Part of a small language model's weights: normalized queries and keys.
MLP neurons of a small language model. Each row is named by its layer, matrix (down: output weights) and neuron, and shows model dimensions 80-143. Each number is 200 + 20 x the weight over its row's rms, rounded and kept within 0 to 999. A neuron's up and down rows have the sign that makes its largest values positive.
After each neuron's rows, "fires before" lists the tokens most often just after its 100 highest values on Wikipedia text that the model never trained on.

L4.down470,219,213,244,207,186,199,190,187,139,176,193,198,244,195,173,187,178,208,208,208,164,186,176,181,189,209,201,188,195,182,211,208,195,185,222,190,251,198,215,220,205,177,212,224,204,182,179,219,179,190,209,187,212,203,229,235,220,207,177,182,178,208,178,225
fires before: "all", "iet", "ial", "ith", "c"

L3.down310,202,219,228,165,204,163,192,184,202,205,203,180,235,185,207,226,187,215,189,195,208,184,231,230,190,181,175,171,194,190,213,183,198,174,220,187,174,209,181,185,211,189,207,194,241,221,195,194,139,229,185,200,208,236,233,251,173,185,219,217,240,195,177,227
fires before: "ational", "um", "one", "ear", "am"

L3.down33,191,218,225,200,211,222,181,199,193,184,242,177,209,188,213,206,187,218,182,200,213,182,168,202,182,224,183,230,189,170,185,149,220,175,203,187,211,194,168,152,250,233,212,215,171,223,228,193,200,223,160,199,202,178,197,204,198,213,183,222,225,209,198,248
fires before: "in", "ampion", "ar", "ic", "ina", "r"

L4.down187,176,202,195,183,172,211,185,195,237,206,203,205,162,208,188,205,184,174,213,206,194,170,173,222,198,209,220,228,195,216,190,211,198,244,201,190,196,171,193,176,194,182,188,164,221,170,178,197,200,201,203,217,198,209,202,188,195,211,203,214,208,193,210,231
fires before: "c", "p", "ap", "e", "pl", "k"

L3.down146,205,176,220,204,184,191,222,178,196,242,165,233,178,179,221,197,197,231,226,206,217,233,213,207,208,159,203,217,242,168,186,184,215,198,199,164,186,159,195,167,235,177,170,203,225,199,196,216,180,178,180,203,234,201,200,203,190,211,199,227,217,185,176,186
fires before: "ad", "ft", "ague", "vel", "g", "t"

L3.down367,194,204,212,225,205,195,226,196,122,114,190,190,224,196,219,208,229,200,225,181,196,206,192,219,230,230,185,197,200,204,231,218,182,209,203,179,172,177,211,230,237,201,216,214,215,151,232,220,200,172,186,189,175,194,217,216,212,231,200,197,192,203,182,221
fires before: "al", "ant", "in", "ar", "i", "er"

L3.down106,204,210,210,226,221,180,209,193,186,198,164,229,224,211,197,182,230,204,229,205,196,203,195,210,209,205,174,153,218,198,189,178,232,177,198,167,166,162,184,202,213,182,204,223,147,190,214,204,213,206,226,237,191,245,211,217,220,192,222,181,231,187,193,173
fires before: "ship", "l", "s", " the", "t"

L3.down360,194,182,226,179,197,200,233,184,208,185,206,183,177,225,192,196,229,206,253,217,220,162,201,196,197,193,200,196,206,190,175,199,230,176,203,220,189,177,227,187,241,188,190,209,195,190,224,195,195,234,220,180,229,185,190,193,193,233,207,248,187,160,198,158
fires before: " States", "am", " K", ":", "d"

L4.down247,164,225,210,185,199,152,185,206,212,205,200,206,177,229,194,231,188,189,145,216,169,223,198,173,213,212,185,226,187,198,162,208,195,224,224,184,215,175,195,215,185,177,211,192,186,175,192,176,229,202,161,249,193,184,213,195,176,209,235,229,194,219,209,169
fires before: "or", "ip", "ision", "al", "is"

L3.down406,196,202,218,240,191,196,225,178,183,190,244,203,225,168,152,188,199,190,168,240,216,211,218,229,216,210,202,193,161,220,210,239,241,188,171,194,209,158,198,133,179,196,203,207,239,164,196,197,182,229,229,186,191,211,200,194,197,194,180,194,187,186,187,189
fires before: " the", "l", "om", "t", "he"

L3.down480,197,194,186,224,232,197,215,189,224,190,199,173,206,194,186,208,215,234,184,191,220,218,198,218,212,226,198,232,214,220,221,224,204,206,183,192,193,194,185,192,207,229,193,201,188,205,221,240,209,229,218,194,165,175,207,210,221,234,174,209,159,195,190,195
fires before: "d", "f", "st", "c", "ce"

L3.down298,237,147,169,209,192,193,190,203,201,167,203,200,189,194,183,205,210,211,181,211,181,201,219,202,173,194,201,232,179,222,179,227,212,210,203,178,182,182,178,157,188,193,174,179,207,210,201,201,161,209,219,186,195,170,197,172,181,200,200,214,169,150,212,183
fires before: "ult", "p", "c", "m", "form", "ident"

L4.down398,198,176,193,179,199,203,190,181,198,235,240,207,192,197,200,199,225,226,160,207,218,182,208,213,200,233,227,182,207,196,174,216,192,185,187,159,204,223,219,238,222,176,204,221,193,202,219,189,206,194,170,188,224,179,174,209,165,200,225,215,179,192,163,187
fires before: "inal", "t", "he", "ib", "r", "u"

L4.down424,197,230,175,201,176,198,193,214,189,197,233,191,209,199,182,191,227,177,167,201,168,190,173,186,191,228,186,217,178,191,207,204,223,227,219,220,202,203,214,237,214,209,196,164,220,202,182,195,171,214,233,194,177,222,158,205,196,153,237,190,180,192,180,224
fires before: "est", "em", "es", "ol", "e,", "ent"

L4.down1,196,170,236,206,213,206,231,203,178,212,203,201,241,212,188,157,224,213,201,227,192,197,214,234,190,217,230,183,225,222,196,184,196,172,240,217,193,223,199,190,204,220,179,191,233,199,207,210,177,206,201,208,180,222,185,210,197,182,192,203,221,204,209,182
fires before: "x", "g", "ct", "ar", "cted", "et"